Weights of a small transformer language model.
Size: 14 layers, width 256, 8 heads of 32, MLP 896 GELU, vocabulary 2096, 10.7M parameters.
Architecture: LayerNorm before each block, learned positions, no biases in attention or MLP, tied embeddings, capped logits.
MLP neurons of a small language model. Each row is named by its layer, matrix (up: input weights; down: output weights) and neuron, and shows model dimensions 64-255. Each number is 500 + 40 x the weight over its row's rms, rounded and kept within 0 to 999. Numbers have three digits each.
After each neuron's rows, "fires on" lists the tokens most often at its 100 highest values on Wikipedia text that the model never trained on.

L10.up242:509528520505479538425420533506497553472504490539423504502482508515481477533451558511480507597441514468456552549437523482530460465549526526498472473536453584521525473503533522445502501517467361513513481471529505500487536499533488498522516447443485464500500523552464483528594527495528568489514444496490424542485488530471521551466511440525528444497481463520539528421449493564523506509535550509451423511515482482516574486435543497443574477519515480499482389531548517496478436501465533483490462467498608507470490462441479526580510580460542533596444488507544551475526539486511475509
L10.down242:499468485491524493575559481542557472501509534492518513510502539498476564482558515473533509465485526544529447515527505509399493539495451520514445511487512455498476526492489480486529560503446549491478520516435414523504566439476515480511518495445456520522506513489467538512517464486520514570495487448527495443523483458496552529548477509495427530543533501448405444556572472517571433451477499494429527505491473511499516452512546577571527535473530465415468508547455532589494519484530487494444480467434519483487521526515529457419447391494450547452539527506476596562515469536447555466
fires on: "L", "M", "J", "Con", "El", "an "

L2.up300:460521569527457462543577473566543461484487490554447539450489530498444580563492510509488443608462546513519500578516492543489556472493414528500387550565554471506481480497466505477550447477534478490517515457399452533491535511410527469579473469534519443577435509555423471513510541523458452525453493446525540472458485494460469537498509484466463574537536468447549486497441478483543458552467455553455513501520498504516497442497475432477516484487534437505487491552450550491484445509497462525517491487523534530539465523428535542560498513518479479483515519473473503557417518545501518427
L2.down300:438500544461533519559511438505549429487458552569475498518461567464454505542482488502492472435510525516516515457508510539482561498470471498558526488557530472576571482498502517417504491460502566496569506487468482444458542514472537519540523483573511470519493439487542518495465487493502501445570524452563573479444441542458497544509508440469483520474522484491440433559466598559513419464475544437536516493485539491509476460498548603501507570495525524514420491504524493508475482471521521514563475530476464462502538615536481507458504443516475469545508443483461521470563437494528484473
fires on: "- ", "\n\n", ": ", "an ", "is "

L2.up377:482546585459421449497561496542544487502545454545456452488527475494482491437482526466499497533517483522531447511470519573449477540524467458504528523492453432501517516499479501485517519433530481521472523452375504528501487533482446537524493462511531402571462500609440464545522500524503401528470507435463461519484527502494526537523502494532517513490491534444514507542504432539515467522509477516511468497528492494504505549530441457489519509541604467487532506465518502544626458462513543408543548509552464485535513479516497480575514508453452506496471428553551509471537521511502455492
L2.down377:554546522494555461538441420440525523481475522432473504499466464453504595539497491521473489478462533461509488557474402450547494529515499475582438541464599543502503528494430511506501498425494557545523521563493526490565574543587549515533489517411523487507511528455545512514477529475488517530533513526484482470468511433479530443538451475500503469515396445537467522528452500488540503459567454468531446459524518448476489435496542554576428495477424473558550521554476474500454554527510491484472528508504448527475429574582504478506509441484475501458469480529524556502509509499518473527
fires on: "200", "' ", "- ", "\n\n", "202"

L5.up401:504521501481465511422503465528602485413477508475535413498484465535495522455481498546457525392491494555453480454519507505518513396522498497543489561478501539478471532529496508411484499526497519516555464526443615443495507485528478491501470520468521504440483539483499455541452527438505561484527518518472532491528460488492545531471569496473512575549436494477504473458506443473467537472473533492487440513451505498541481513557463495490384523495562494514445445465512540442491523502577522571440604546493506524527520465497504543399526552439553515483459489476518449510527411545544525423
L5.down401:485493494542486521539505577493532558530509478531528521477520528482498480464498507457513457512490526450541382468536473489553523534506490545544425493524486470483443518561459512572431524596495491479435597452562470521544472533472474385514511459549477445504406438570472443491497511418459534414515493470496502494501523481543480532531507510469511486458481506418503530531480566523568483538432501459515468504509483588525468546480510432512485506446512474488548525504509541461537495488523505562474471517483579567461524521511556480518540473480505529561501557495536520490460456476460502554
fires on: "dis", "G", "g", "orig", "Rec", "ack "

L5.up10:516462502500423445528548529456552509456453496517526541491498530552512580486487430468613508557494469501525478529507513485550492498448519472512513535538516503496512504496504390479441446465507452470557483555468497461503459550506474546469500466470448499486509521473473530541513548485478566471498489430564474454504470488454497451463485487544548428404621506525554436498488493556387514461534541517532500458491536548456540518529520465465484600482455517490510498513501546409532566562609590489476492565541550483480466477464484567547487459487516500515489527501475497534494494463491444504
L5.down10:458533571451533465457509472496492495518516458463564511427463606511565556522498504437428486484480497473478459469577586474494545449505483505485493533500513537457495492505558568574541469543482477507422440481464497479457561476499553474499591484527479523524392516470503516518503510559496513540550501540472477509527470410510571518478516522524501538467501466523467484481514511480523476553498546471460519497562456574585494498403444542521517521520621499488487522523519457496434502474384509528563499417503439510440547471542529422516546509506425447499544489509479521505497460529485496463
fires on: "to ", "le", "-", "of ", "leg"

L8.up372:451543533456568494522473483526524462490522451519511524458371481513541545465500478584515500508457579514524486522534590588480505500447493506491511522519501461496545516559457461510519553534529538476455521420450542448435487455473520465537506456476457494541483462477508441527487514515436464548521506471500551554445542539486618519511442589489494526504484452524488490482491497458518553500537502487473518464508554522457520476472435472502556502511530528522515445469546485569475396452484505551505549542501494388476483444485511586529495403539537488478531517587474536495542554520529508443
L8.down372:545394508514501550585498507556486547487478519460458502487448489520494552486518529463546471512508494585506516463463436557442447557501513502490467512556514479476501505515515564475605498472545435451498555551521505528539553523397552510511452540512560583494499508512493454547461498516493535475454467543511535469478432508549521501508487526506501465535488519515487513485469511435528449381476586538491494454424506500418547498473561478458514487528414529489494518534543517467452509560534450546509482499484468427500464492499480528530452491546468458487435498521451535440548525531451538457
fires on: "fe", "i", "f", "ell", "f ", "oth"

L2.up305:559485581556526483527522494537522472449520485485474460537504420534462428546482489493558502512409478507509551483502477560458436501447547565510488424491511501513505566483521482459478524506470474507476538472498458529498409526536554466520504547437484465458394595520495557550518533511483519433521424478541483494534514497515525560481499537532465514487508479453507550432539526560483449560494541520450478508527495473457497510486525508450476459510586525513429441502435485519469583507506588427542504451528473489562520446475484459454507512470573482484482536459477528560489473464491509540
L2.down305:560462483555407507547445487523516420486565513464435410505449464510482514540517566403474497516504496506575493489450465545525486561544536524481528503464506504504498548478567515514476508529452497479535502507471475559546434554497513525487498507538459497534426518532485556547511479478512562451443457535454488580506549469499471439486455536480523531501487454537435526548495521525481458504474470536425577542523495414503522510500536518500527496498499517550429476518467456466517573568493567471525493527474487476610463544440432507547591511518503455440511510416517525552532485524457478456
fires on: "m", "M"

L6.up36:539476572579438480509457487527516502478543496454481541506507514589616469489475458552574573498479535513505509479472532460517443465553524538526467514558482512504482528503503539472506484532585487469524529499491539544467445448472466526397480522472554466446560546557492488560445486473614543456440539502517473498469512476485460442484535469511491478498494440518455523526480507482462499525465509435348510442551425499580493527558510462516448519523502501510508525467446513544451500474560455549515521529483542514471488445503474467512520527487526407457467551504489486464559419400495406500
L6.down36:427487491514583520507424530496478500526495520513525467505389468563488521541475476509422470469489493458499431503484428514519514625451415427540555547492463493505513505448582546482472404532547566449501474526423495455515471515496485504601459477575462518508508467415480522546534505513443516416645478425492577504524444504479498576515495537528506504505485502415500520469445506473633499433514486508559509459489492503451467455514436459507467525511524564481507536420482522502545504510488524505474482511494540523460550502532499488478522498492486472550505496518536512508510542490532521503
fires on: "G", "g", "ir", "as", "Ger"

L5.up598:499510578503535475484578510502522486508470450520482458564432423459604470524519530547551479543514539500526531507454526445567477497507443513511439534502413500470501517525499452498600541501508447483481526521534567508528521495555489497460463516506473502545530447455512520503473567373485470506462472492491542478508518512517448575562534559543504521566529470505487550521479459419487591502506512540497485517481492500458488484501462415495438419435495460474497456511529479479518492511479503420496500521517476516575509452536425513510515457472575420540495553464437435538514510526558472443
L5.down598:501422459463499536488449516557547479440535532439618524504472436586463502547562529523488545466504488531537523483503538540426492473497519490509522476477507532522564507594478463554509498526528495453412510525518497511486502486526467481496496403502519458461523560517531500504549505466497417513487474479501531460526544552448461496470464493482455475514478421500500481473555572597537456532521538559494539530495428521476474488472522549490542512441403457476460442479492520529461503525504480495506491544587540489538514496533520481484513554526506463562480516522498481447494481506490436515
fires on: "\n", ". ", "). ", "dep", "sit", "sou"

L10.up81:523517562618505423516463466466540521511450479560530526491457517490520572469476527541501506554535516528479408535482491456497527529478525452545542535454521530425543462519479541488510426505496513544442490473570454451447498524510484550514513503519553536490506433520511545480460490569504402405477502467477484597524425587525516559494459501437460481467505440526536546469500467565417462534577536493537498474429522466527531496499534540516524494484495529451514478497497492522533543468424432522507438558431476461518439541523465567429511452501507504480512463523470516558489557578443578514
L10.down81:525533468447500513490536468512507541471508571518374502513528493493447489494505520600554541505446581471568508553477492528502537503528499509474475507525476577580529505592495543458541477532523466457523493486482501494464456468537486422447449527479490558569505461515578477446520448522469436470491426431503516490505503556522478456509484466430530495442487553433454515539457571437490481484480428478476553554523530459466506474453511506494486509479493547527487571482466481496484523530485493508452469429490478463483515572497518487511489489482563529505496518490474499519418473449535509510
fires on: "u", "un", "–", "app", "f", "itt"

L10.up685:585568496567450471515547465527454517529496522494459490468530480567523507521555524561496445514530483556549503505530527488521439518475475521498497436493508543447527452458514493476542485431507524453480484489461541461527515417449431522475492466516484484502543491493478480568587449517519483454436544395521477497455459520512462534553579449508536527553490475456509474473489442591527559458467504510519466449483525466455504502474578475506470491519502500430510453513523482521517508492483552505483478519468554480481560514432487557452471459482399497590528514488633517466530445413531534564
L10.down685:529505503477530511527397433516495529448564582522487534509503505564461551501537473485488525474490499481459537502478487532481525564548479536417542515469531483531461496540484498469531564451521601538514452487563510563571451534453458455520422429577427515528551530522505589490572467423491591416459497449505534452436498475526510484534508489496526524484463511448475432520523476543484471500483435497473555490434490524560514521497516548467501436528500537491490519540492528491535448523568499485416564492439473423493521436576553442452495509526482555484432461478497512495598550515498528475
fires on: "D", "L", "J", "ag"

L11.up463:533512539484466550581461454477514498545446490493496498488533491446455497440505468508562498504499540526542517554479468558519519524536543458500508490486506454446578497502551502487464492454536441532455534515534537505441515514462505518513513567477467516439448513484532511472499473530501428600406487424520444491462513561519525529531469499506524486452441526539492448507511545447437586551582575486523522501507537507488506438449535519558499436484467560512511424539480497599487435515526484530527451504451519494525502488524478552534474524449468556561531428481405526468583493527520506490
L11.down463:452440514446399509564529518532490443407509484458475565450485397507436492510554574520484516492344539472642536495448494547507403484438575475531534548510449535482477473554532527506519425518516477451518520448517526496503525557527475495488529457480560540527506535543528452498519560537481469510450465434544512497528498519485513471554553505526584550523564522541424497510562493462511476539525493530511500499475548480481527498499502510492516484470473560452503530470486504463542465470482411517449454499459402434483472535484514478465542490512514429536468551526499448525545508484508469470
fires on: "f"

L6.up787:569442470534568491454523478456493595484488560496520427492471488509557457468508470451461473526518519521546540535532490580503519451530430497557480542539528508528478434496459492562455460543518449557505481466485519496487524534551531549463453570499529457551485517500531518530466526477527472524484474403482578445414500450454431574456521578528578532547502450537495498541575507444509514475504554474553490469464534475536417495560472549385446452457547512530464468547490491538561488456463477512533455472473553496470576476482522478489455446536508472510482461505484542501538544499546507481
L6.down787:464527524490467535519471430463529562402551480496431457585523466458444499542489510462535470504469602521499538479505511477469515546566484562492458577451446462440537485504508500489519465460482498510455515477533592532547480430479488480484512553513472478418451471502504515418554566473549473468544483554430493529487492513504550465467554476500465482532535515466532491498492487484491491516517480522482533472482497541512569535540427565520529456485534456534416495512516514549495573506471539531469525518541540537510497471479455586393536462531514519510416437457512481419539490523442482492
fires on: ", ", "e ", "u", ": ", "of ", "ic "

L11.up720:519573551575507516439503466421519457488501395519471549491553550413474482541538523526520511505482462481453544488488448536523514462500492518493531447456535450524472549502472472504534482492554455470482486517474471478534436402506511526529541491436561526436556501456529503493524534565524508457528587513517572459470518487507479439519447464471481513484467483444520518521497556525485456523488536501548451549545524552496521533465446498462495518552468440422486498463449511544500450538436564474532570589491579528505499509559502450491454531509443549456452469504491509496509459544460519458
L11.down720:506559515411572516551450579541480439511473496507456469531495515479546465519590475499504532472396499496494523477527478560498430511537535481516489480555461539555499549449504569439490543515482543481561480490524409567495554519506491508468516501510481510540530465442501475471450518477439481486437485505526501479512469430517424509407506500518478460478540486482521494488533517571434510464469454497504486518432496426496469496512509451533554519524472503563533536494521467513494393462517481524554532442572520518481507506498523510433498539549549512500574476452464579474572540512457489453
fires on: "T", "K", "p", "C", "V"

L4.up597:513528506480485503426502449505469510537456453539558509527457473498483434421451507529489481543575530514542475483462441479415548552521502491509565553491491440504507522478446433469495501451542551592498495520508503467571522504477550491557512551474483501521563398401524470454471532515411470418555484496518512476501548495507555476444487435451509520572551511451512521520494501463576548507501472504518515471532484506522475494472512554474508518479535509471442505534519545473466523449535504509531440473491460536553502410518399499500500454467520440500530520515470527616550461454455550525
L4.down597:554470491517461452483467517468463525491526536473633544575485449473487513571518524508486542445544488545463451460522520474464515510559517474492500465559506525505540492453450442522521453414500522548524572461587483508503491481482467515539466510413432455480541516511496497510475475566413445504513547424497519504508489536466489482475542414482436553457519480452566464513472448521461470544470470517537469549469437558527530476474545578517522418535546469542420507525530470486549513496517494495550483489519508450485458554517461481579518493484502462478613513555497502458511588426463534545
fires on: "ne", "land", "\n\n", "Ne", "by "

L10.up855:493598534521498456442535464475425498460428479549497473421439475472539453457533533475535504565490496551491514478579509473559496465516513432463512479513451531535507511506472469526466484493506449496446489510478499508499498468497491552530508563556503409516577559484512450443478500496486489513485534513452523505512475545529459470473493444511500469446545523460578430489572448476453507506533534522484517461438463558491550545436483578495465540525508507495528493504525456417466547548564460376584539525501529450536460556484542494515478492515517440589579584475509625500559436532460453496
L10.down855:353563456499495435465554557479512449529494565582437472501499514549527509544493542451558517518457458536471497496421539509478436502530513402472483536593494429513548464466425564530525449474470499446512463530534439554495534463481545554460523480557544488535508477430540521449471504545488529487466530494510478476556439478526494513440456539531502529490524490532524544489495470492475445559459564506483559569513464508442478537508489516545501599501545535515516446534524498471537565427501472495464511460490514463531444542558565524457447556514470555450513468502527494500564471481462509492
fires on: "ac", "T", "s", "C", "ati", "er"

L11.up839:504508467446586484448515427458426549488507449518464510468429473527485506512512579492497474522504457547460492479402520455542519564510500465482512484534503511460492480551457528512518596480522491535494451431479499548471493555505465514498449402515523419512520467499500523540527539513473500457519507466534497481436518501492437491440525508500421550494461470447465467486541614551576492506542474516447467461562479511422486478546438515505579464428503437508515506509555553455501448506472540389442475501507569496490482580463511572503446550468464483520468555502570474468553461485522533494
L11.down839:450532570545452492466447501549510459456492522481418443583506518510446487481470527465497513480475525495487488506550506527474532505507475543429448524576540452467526459457586506539535438531509518481463614559522460446549472509477511502480576500556475481535436531552523522442464461436559491502524485467442501484542518610543525483527557498526551544551504529448552514527459495495493539501485468495513527543494534483524534424460526449524392565501526465427577454489519541587458491485493457515483492505478530535494550463494511465509439455526524493493498552499439530490461527512491469556
fires on: "J", "i", "on", "in", "ah"

L11.up377:546521520516464496563436463443509538543430536510558554500446435445473459567562481516524553517454456495454484501494477536457500520498441496477489527465502519471480481580465644473472497479518476495457472479511556419533502475475522506541532551520499466442564517521474537549490469554512489522537524497509428491517519556491476468501436566489497514491475554532516514509492526486487511436541505495586452519446483510482511489437510549579484466525513483481543460515471436509539503472555507513463536516461452424457457521479519504527485494432492519572549457547393551521479422441537547477
L11.down377:505541507487500488493489531506529506461474509504377492501418398504490474498477533500466524516465515532515513501449535588508494532513526512478461477514534570477512518513586445568530498513485419450554499609575501490500549495504509438534431500420470453588540449446489496479518530478469475487483480538511483575436499501543578467508565481547550495475575509538542550500446467446523437495464449522483518507530474527459485520492512424512499533473514490466504501492497516511476467523478468526567452447512513585540479527428488508557530509450486494417475535458490497540493517555451514548
fires on: "'", "| ", "f", "Th", ", ", "Wh"

L5.up596:463582543482548478473511536432542492518500487499525448416513462535535545465493527501558502449548510509481417480444508497558476503491485522497529537496505426524572486547379482490532530512441508490467503520449511455520489452512532480572521478417545520479466521471529463623571554521535576452525468499491533515467447542510522526549477480435466420511482543488483501559456448514499570516503475495520521476479447571463464457527460528577569474433555459516456535536504466502472487513540479521414505508536490503499508477481490536498602575497451535448475581484472558449496540493503476480
L5.down596:535510419444481470487484477557489424555455504459488527449550496517542554522570439445484503541491528499518516527483428536511558528478541503485479451498594533508531493505552467453493485510517507401456461456480411460447424472482456557555504493508566493537523437430518555475459485479490495480523517473472521465531492468493458539476548491551500473455591529491503538518551537484510502555472515515468464482505447470547550584448532470544506517519543414544491493463533439496507484546563534486481478472475607457471494466549471488521469461517543488503574461508526489529527508466542539443
fires on: "-", "- ", "'", "= ", "=", "ft "

L8.up478:479541512507472519451492482509510521480492415446482490553527466543420516398468539515485471463469559477435405532526508443487550434536539518520506538549468438538483525539519453469487531454529495464409461565452570460532472487455490567528471482527465451488464501493506528426450596451507515483488589515464519496547431499490457419437511489523480489474493542589510427464477625558510504447491549544506548450532577559551556475454523507543467560492531470449518531534496464420452497510518470519517453553542520491539561489457462496473547481519518437509480495479463547460531444492577481494
L8.down478:504554426500442509466570568474536566547510461484499488412476492456510522454561489529487548494480429476490522499497466499523602459513502507441529459522560485491507491465496454488494552516556596388525520561565487495441485516575541489470517477533510541488454517508512527467496501473402521553506455545532502502507522522517523488420523524485467493545508447524569477545495485491450458391499511525447589508432556432532584528512511528544542468451448487515542422437520486509491441545524510457476427433519440478486424438499509486461419510527575479517570472475537504490487443483472489525
fires on: "le", "te", "e"

L4.up553:457535487482553494519466500487541461485459475525530548526543491508483500445523424518605464521454533475491550546466506549548517504500536459500489555459475477514516421439517473581448553504445424474447593469475550498501517510471493516489473571561477555544531491561455542503462507528499529491566481470428565495499540478488510527530563496506497494574539540455507535500452501473484520512537568460447525545454517467462449520475532471456459538479547428492466569499456489579538477543501525535425472475509457472451503474480522472455524451445466513473557530469494450471535460527490468504
L4.down553:544497414492520472483553486524505481556423498452609456510488470482527551485527520534481549547479547519523488564492487468493482512552483530516571527503516461493513538482447463434533486558477509526498540553466456471459457479476443540465485527452511493543520421481443554470485503463536517552598515519476511457539439481497542535499537531514430507546498452519507510522556423425464535580557504480511507504519417509498575534457503502561518507561531435515504452441496521504488437501465473438509555470441513506521537501492485452531548493528524498471579468433505513445471507525500533498
fires on: "-", "\n\n", "=", "\n", "and", ")."

L6.up662:504569505518435522538435511441507538480403517523545501558526537472559530508533488553487505429499535517446446484599490485485449488503451481489498462532517457492552481508482485545515466580486455490440509530501599520433469548473444545506505528499525484549520478451507558454512496543500519521397499518499529519526478541535519469488466526481498445536434441493543440508454467498471512504461509511506534419524590563494486491462547548570530512496470508481475490462494484430441482447522507406534482600438496463497417501497465516531463479538501504577450486480454490545554483535549452432
L6.down662:502464557463523535536561570564485485488513523486469555482479520437487511519532438449526550509510529494526557439425546511521452495550514458471466573546498530480403500582489533511452536508503519497541461471548496533610519498516423496509485548519475607521588480561510484456450487484423469461459416532498524472502480522504449476460480444458556485518465469558536532486504473464510452446452533459515443512500524515428538497539480534522482522481491531529563524519475438524539512495544496523396449481429558508522422508465534484450522464484482507515512489500528475420520581464512461561
fires on: "a ", "f", "e", "t ", "of ", "y"

L5.up291:429455461465559488531484520473566512518437492480470470466503462428480529463515385455558450502543515432517490452469499511524515500520460462502542510547494552523604539518541546533554458471495524506450542563501513463519456459460505490566464490469510511461590482500479518437546462544532453586496503510478414577473465443509433486511596506496472427472516571416451475439466603476460510465551424471506526513517548528527493544485511542477446477447542579512488486509508500497480490505499475504506542569519455500454554454426486516459499458526467513432594455537489528523491537557557445536
L5.down291:491506505544468495523475514443539487552498465519532437514498546484482492531534528391452611554438498519513487601473585449513476508568495457436480558460510514467511528497501567486460529507518498509535494492490517510497549462526507536543445468454479489521483491529434431431526514577558502476485420462494517547476462467459505471522554524520478489586519509470477544531412596511605477457470525548497468413492472513484507528480503512528536436517548513564466509410465457551487552607547452470588491429488485440515467499491517477469552436540481541510466549501513471550493510559497496484
fires on: "==", "syst", "st", "i", "istr", "progr"

L5.up575:487469422483563510499511498425484496532481486541493507523483447425471516533525488459494499492484575432530494492397562529545498497522433486533497501523446523488588475541569518504515471483466553492505410495461525460444520505500536472547507492430537397575468484447560542457544534499563515479497571498516430485450503416478536512497501520565536438530494557525503454470515492489448551505579527526496486488500494504500440528473588514487463484561527489538476493492515474556489500595419507476461497550595501450549469501395500407560477475485489499500584428516515479490564483556472417514
L5.down575:518460465470563521464489451460523503457508495482441452420554437452480547435463475477511569525547450535454454443504426532444498492492480504439502558505494546553501510560475507488469460536490490421465502506499446507531461480539484496517492426481425422480521529466476457526504478533558489496469580471505495539547473467499539505567527537443509535493570538511481560550474487483480486525541495513470465551477515513471589497496525522544554461467534472545488579508468545546517516535526547589484571559456533507518516486520517550374499446539462519490511522507510550494426475566478490533
fires on: "==", "==="

L8.up174:492508535523535446533457440466551519376446512528516520474511562552482547402541479558445428445551486556513529426600493598539470501525412484525480566557580510501457481485451481521507535469531461430441440493559514460434454507492472517532482531534568436455476454446511480503511570469491498490469528431514601504491508544554501467460480535438500494561447481476436517516490413447597416498495484490482471544522534524525490530470533485427503532514425527535462528453506508467528462526524505441553493544543553465508518589531512505459505515472482502472474542499512557434518487550511529492
L8.down174:460491474584503494543620499593498423553571502510536432540452516473494507505521451475498479494475416476524477544448465468437488532538503487521483453491454494482551528479509567521551563565561469569550456499516524480525494510463544530497502473499511489518510486529447447507492492518444529477579545546533500507395501516510544497506514468522491494454491496495520514423511486473503529472471557501487523502491455571556465504518469484548489408566566475473511546538563390481537549458513485472448537545421566579441507464454544532481483584483589518460505478510546504446488467464453507520
fires on: "g", "Be", "ate ", "and ", "org", "be"

L2.up48:449472530499550507526509460457561479470433532478467485479503514457493533479490586554504505493565446450525427578458478475528456483503446514457561486585544499444536494478410481539512473435482520515468538489486508611472516517525427525577553459540527499504537485494554495497436489612532580463511604479527425476480525469536553491544534473566545521498473539501521455489518536460410520422512581490443527513528550510535517472460482491496509459518542492506490506545509508493454545524534486526443475465574501546446555576583435410475502474530512507476506504500524467478531533473504407465
L2.down48:501502497531526499452498540570511494489520463524543512455490419522519581516450482426479465363542476453434444439528494482463429530468463497515516554539437491586562470567541571515488539503516543524483436569517512508510527535476485527520531409458535529502475502544400491518464541475476417545529545526501472478417523507443554500498457537495492508469428446528485602499504543498503504510482449554487506456510522508555562495477515554462552489447460542541398476487519445474566493492549447532493500552513494490472485468489539484451497541527433530534462555559440551475504479488540532497
fires on: "T ", "A ", "R ", "O ", "E ", "P "

L4.up99:513539532522530526483505452384526533417545631473523524511521467533498493496530510536520525509498515449530523481495499471479464494525454513557522508438432533431518457499500494481444536495438494473534571508528499535473514520529493512466490499545439487500409507577529559468481533500528471501509464476490532445561506554527612511447463430480496523502507532515471434542615476468467546488508535445585540482542580556542510493534488522469428547458517451443505595457485531554509560469467540519473544554440521487517472462506491531478451467461554495514520514472477470584518510484540512517
L4.down99:509399493531501490604477536509509474425558541475458506480458440533514455461564515485522512477472631454569474482515493524531432457532532485459498499462425573442500466553594472497481445489524542493566540474492449494483442565531458501460515459489464536454458531523465557422508548460465493560498499516508507490511544504513538520473488508543499497404426481494477462521603488461517528515452579481554514523521571553537573511552493444525508564458444500482454527463461479541550531483506479473503537549494504420454468511492448490530484501507484512516526499529409478589493534468504493517
fires on: "f"

L5.up368:507547539548496511489457452483524471452505511480522463581469479486523490482559466507526509488461437541501515506491551489438490555485552521542495508528490522427492460389464443447465515455353516565577513466454455522461459504459480518491528497474474558523546526480471480485530586519514562562531482500556462510609444534493463515476494535561491563458496496474400579442501502590492533532532529457431493505523514516499547412482511529480488465524506549463492503433438487492484498483539517465482480487420459520529524553502485478437497515502493490501461486552454507447562478600519470539
L5.down368:500478475551460518530441504578491562394543525484462479536484559443479540486481484498485468468450532481503513438504450482559490512473446522461560547498486454564524514413519484496487458552513541492509515469506525481476491473475472515506515461548566463568496508555441544518494484536529495553533499461479461497589505506559530576477508544569493419533494512551423518542424429503528489531534453504498537529551474464538550443521472485488546542482535500482470473521512461484485549510478552499559564568470523423530497464564483427525457509551471482462490469512517522511556518476496434510
fires on: ". ", "m", "/", "M", "yl"

L2.up20:487516483493509497548463453471527521503465544477447516484579551518480449420442454477495503442476449524471510470468494541499533591441524519581536459466459527504546478460468490555474463472525515544527434523505463548557468477458483504468510501522490527454465520483533491457475536512494506525446532488533538467465605470456450504572573515527464467503458578551491462519538551499467493529503539454469517518446495521521405459521516549542465500482542529419426512544458538454466599523527528550432466520508534462497480438531435525443445527499605451458488567554478516500580529527553554537
L2.down20:515497526573524484557500538497512454501510514534526509513478473374547487532479532495533529537532497535480457465434484462488573464466488559451522504393512482563457503523504475465497565457528565544501447544497556504457474422517535463445523533443429562514519447426489553489550490538549545449463458497576455528506430514572513511448517509476508474465527505457521516473474457477471506561513437572522455549404520459509478484463516488488489477559475526528466502548515508539379477491513520501444478438463529480527577553487534491490491452500466540533516542396532492497531486558469549518
fires on: "are", "occ", "ali", "care", "ue"

L5.up222:476474588573448486444488466519543548455531465425534552455524499392575568471533471576534550449567504528489503470491502471502531528457489452553507481533593551566501506533399482468501508490509509495469482547506505541522446537520513464429493530489469495440495505465459509566500568538516593459417469512599567465578479553481555469450466480442475449505434518501519532515507515534447566523536420476521455533495534510498507498502452514422526561488546566459517515524568534528463478526499509502455475522504551443475481566563527437456522471455455432513510468495483508471508438520509473496
L5.down222:513519507537452563513485546473420582484601471525485502553575561491483567499446474413450540526537506497510473498519561542504495493559534487494507522451511498544478551474503486485471486526547507521511540442482438430453517543516478488511451422481550515535516467528491443494516522535439526521536423622460486485524551491499500522540500478533533530494448514497559518514528420465512486393530494556447477527517472474525531521388485521565468490544474488564536547468491448483512572503634447541476463473518468515533466452562483519543475543452553567504546476468525501470411530421470498497
fires on: "be ", "became ", "are ", "4 ", "be", "Be"

L6.up184:554518496476502490482501563517495534479516510499480495541535466539448575433447428528575468486485477524461610497551510452500538444434420536523487435515484501541469536456516393451481573461533491481517444554550568409427446464475462484472478533479497514513515485457543540570511546463552533494384490559475493524565493486477488528439530496520503482448529503489496440490484545528545464475573487513527557500531531534478555462508558428440455505553517444500529555546550515452463503490523483566557494504485445489503517544490567540504464507522399536484490532502476512520494463511509490521
L6.down184:434518531544547454509504475457497515515531521495505547518414503450490432502521535461459542619490552594495506561495513481512462541487541562520553521499504537457438426470462550511526472515488433523528436493451544543534496535463542485489483508465494512460381522508440413444526460529474512531541449532507554573490457491458556500441509502536535516520503551547576565512501504436508472478519536502490442503450563400500546445484533447558470506453538541529502493479576520425456558536487498532455532433486488494449505407458542491491464512569542426519511405478545491480432538456543547572
fires on: "le", "e", "-", "le ", "rem", "ent "

L11.up818:483439550558545496502523506463536485517535480475446448545485542527611541501493487490552524512420510528514494432569453524512494516539466501581500458463437431497468450518475498546521518472485525516554490477485510517428508471587525468530551421583496468521504478522502562504523569564450467555459487486533481515513593499449461498490562445531543478494522603454555477522451479453521538524461477484455562505506492546458447529453483525466500483481456525547484473517558492481493502457521465475488499450496551537521510469456501588476595471447484423470478500506425497476507503458501471478
L11.down818:585545555509462464454443511489438463465495543498568513504514467576510503555488529530522487465489523518469514489523479509480455536427507498519513511469532520506521495534473473578533487487475504539519503576481423528557502426531460494501489477430486554468541481442463545490468453423468552534486478477460508444502463566456472561514530569492480539534523441539526477572490518557539508509447513614454445501506447432473509525498487428520462493547446440511577511509391524477563467558511537543546463574491501446439512563515468441561558521523484481520470480443480485507463514505570468485
fires on: "–", "\n", "-", ". ", "War ", "stitu"